Weights of a small GPT-style language model, trained from scratch on English Wikipedia.
Size: 20 layers, 64M parameters.
MLP neurons of a small language model. Each row is named by its layer, matrix (up: input weights) and neuron, and shows model dimensions 80-207. Each number is 200 + 20 x the weight over its row's rms, rounded and kept within 0 to 999.
After each neuron's rows, "fires in" lists the words (lower case) most often at its 100 highest values on Wikipedia text that the model never trained on. A number after a token or word is its count.

L3.up1104,204,200,214,194,207,218,190,176,200,180,236,208,163,193,177,210,193,223,204,227,230,203,204,210,208,222,231,229,212,242,190,204,192,219,175,186,201,161,215,214,200,196,190,208,190,191,194,176,200,236,185,193,209,186,196,248,225,203,219,195,165,165,174,182,197,171,200,166,209,180,212,223,197,213,212,201,196,227,206,198,203,211,218,194,192,210,184,190,186,199,187,137,169,205,224,202,232,204,208,175,182,205,209,219,234,192,198,193,238,206,223,218,218,172,213,211,230,181,189,187,205,222,203,183,193,166,214,227
fires in: "some" 35, "history" 11, "career" 11, "historical" 5, "october" 4

L3.up70,182,187,220,217,164,244,228,192,193,160,181,201,216,213,179,218,166,222,213,188,198,191,185,201,204,193,203,160,186,178,214,158,219,198,210,193,200,201,216,213,186,150,224,208,247,209,182,179,212,167,197,187,191,204,188,192,206,197,188,192,164,210,178,209,188,189,205,216,198,160,217,199,210,173,196,206,173,183,200,209,199,192,202,181,187,215,154,196,218,195,197,207,184,233,198,226,207,203,192,223,221,165,194,225,195,204,209,210,210,210,193,199,246,214,232,168,186,191,196,208,179,214,185,223,198,196,197,185
fires in: "life" 25, "website" 13, "www" 5, "background" 4, "location" 4

L15.up1637,198,155,182,192,209,218,220,213,230,221,198,213,209,237,192,214,177,210,225,203,242,208,187,182,223,188,235,227,195,162,204,227,175,200,196,186,190,194,188,193,230,208,220,157,165,186,210,203,189,180,244,227,187,199,225,172,187,198,177,216,197,200,208,195,219,193,189,215,189,233,227,198,172,230,234,174,191,210,198,217,217,188,179,222,242,223,197,178,229,195,200,197,224,231,211,198,179,187,218,201,206,190,148,211,204,182,154,204,213,206,167,176,164,210,209,162,213,226,179,188,214,236,184,229,187,219,207,211
fires in: "was" 25, "is" 9, "became" 8, "been" 5, "as" 4

L3.up297,174,181,219,169,224,213,192,191,214,210,200,221,174,222,192,188,188,194,215,168,204,184,207,219,190,191,190,185,184,176,221,180,193,189,238,209,210,178,202,193,202,207,172,208,232,169,214,194,174,203,209,214,203,211,234,177,195,190,201,191,164,207,222,243,207,259,185,196,187,233,176,198,205,212,207,195,162,166,213,209,225,182,140,198,182,200,195,187,199,227,176,205,208,174,221,217,215,176,205,219,191,207,219,189,202,227,226,249,172,185,199,188,204,220,180,192,188,222,203,167,232,205,204,208,161,159,237,216
fires in: "25" 35, "2025" 17, "26" 13, "27" 4, "75" 4

L3.up809,147,183,174,213,203,222,178,201,212,210,199,179,181,230,188,258,191,213,224,234,184,164,195,195,207,184,176,161,212,192,207,170,224,220,238,191,185,198,215,194,193,222,188,219,198,195,200,175,189,193,202,190,198,204,220,190,208,170,225,182,206,163,178,231,207,170,142,207,165,207,205,230,217,217,183,200,201,196,223,175,207,202,192,197,209,185,172,201,210,181,177,192,195,210,231,216,184,202,217,213,225,209,201,171,201,228,218,187,184,149,226,192,208,177,165,212,186,177,219,206,214,226,206,213,202,211,198,199
fires in: "apps" 20, "team" 16, "website" 10, "www" 5

L4.up1114,194,214,213,181,215,196,207,203,185,216,208,189,234,173,185,181,215,252,221,214,219,182,224,220,207,176,173,187,223,227,220,195,181,187,221,194,210,195,179,199,241,201,183,207,194,211,165,187,235,218,172,215,201,209,204,201,201,186,196,168,202,197,198,185,182,202,184,186,202,190,165,196,181,222,214,171,212,205,207,234,207,220,196,212,195,184,207,163,191,260,200,200,213,194,218,205,234,204,191,189,210,191,215,179,167,213,205,153,209,246,240,222,224,245,215,214,172,205,211,208,205,192,185,208,204,166,202,177
fires in: "however" 20, "until" 20, "product" 6, "leptalpheus" 6, "condition" 5, "resulted" 5

L15.up442,177,197,176,221,185,201,197,181,192,208,192,218,220,222,190,197,238,215,209,184,221,248,248,194,180,171,196,205,177,189,219,225,210,172,189,183,194,183,223,192,210,150,231,225,172,206,212,205,176,204,200,180,189,205,197,207,230,184,211,214,216,182,213,188,193,241,194,168,218,218,208,201,194,212,187,251,200,233,198,201,178,196,201,219,191,201,182,170,208,209,210,181,193,219,164,217,198,184,180,164,193,203,150,177,208,207,185,196,192,197,188,201,189,174,186,214,191,203,205,187,184,227,195,194,168,184,210,168
fires in: "was" 31, "became" 8, "be" 6, "were" 6, "not" 5, "been" 4

L4.up1692,214,213,229,184,184,205,182,194,194,215,237,145,152,184,191,146,222,202,198,197,210,229,202,183,198,213,237,182,181,182,187,180,218,192,214,181,206,202,174,158,204,218,218,196,201,206,194,142,175,241,248,224,196,193,200,182,201,187,177,196,205,195,231,212,203,213,145,215,177,203,212,225,186,210,209,207,188,187,201,213,213,159,178,240,210,211,221,199,187,182,204,174,185,197,205,247,194,226,226,194,202,181,205,243,164,214,187,152,169,212,209,219,193,183,197,195,224,212,196,192,174,193,204,197,202,215,230,208
fires in: "national" 13, "by" 13, "league" 12, "liberal" 5, "olympic" 4, "award" 4

L4.up1787,228,187,175,195,201,221,231,182,232,233,214,227,167,189,200,171,207,202,182,215,182,210,222,174,194,233,209,189,197,187,228,181,176,202,185,213,179,233,203,203,200,183,178,159,193,207,184,172,212,221,188,202,205,187,170,192,201,213,234,196,216,224,163,246,179,181,216,207,193,191,184,203,171,203,215,217,198,187,226,209,245,209,175,177,210,213,166,178,200,192,197,196,168,198,183,243,213,217,196,203,190,189,223,207,207,202,185,137,189,197,197,208,191,169,213,198,207,223,229,184,223,207,198,227,203,160,207,233
fires in: "000" 34, "number" 11, "500" 7, "day" 4

L3.up1029,203,195,204,205,165,202,201,206,217,185,193,216,196,223,221,186,198,174,190,244,207,195,173,234,198,191,172,194,167,213,178,170,188,193,235,186,199,220,221,211,203,187,217,178,205,182,179,212,209,168,190,211,193,201,193,196,188,190,205,209,218,191,179,227,208,205,166,208,214,201,200,172,237,201,247,155,177,192,190,232,234,207,239,188,243,204,195,196,212,176,210,190,166,198,190,191,226,210,210,173,189,185,194,238,200,224,161,200,231,173,196,211,237,176,221,208,223,196,217,222,210,207,213,205,178,165,193,189
fires in: "division" 46, "district" 11, "teams" 5, "27" 5, "yorkshire" 4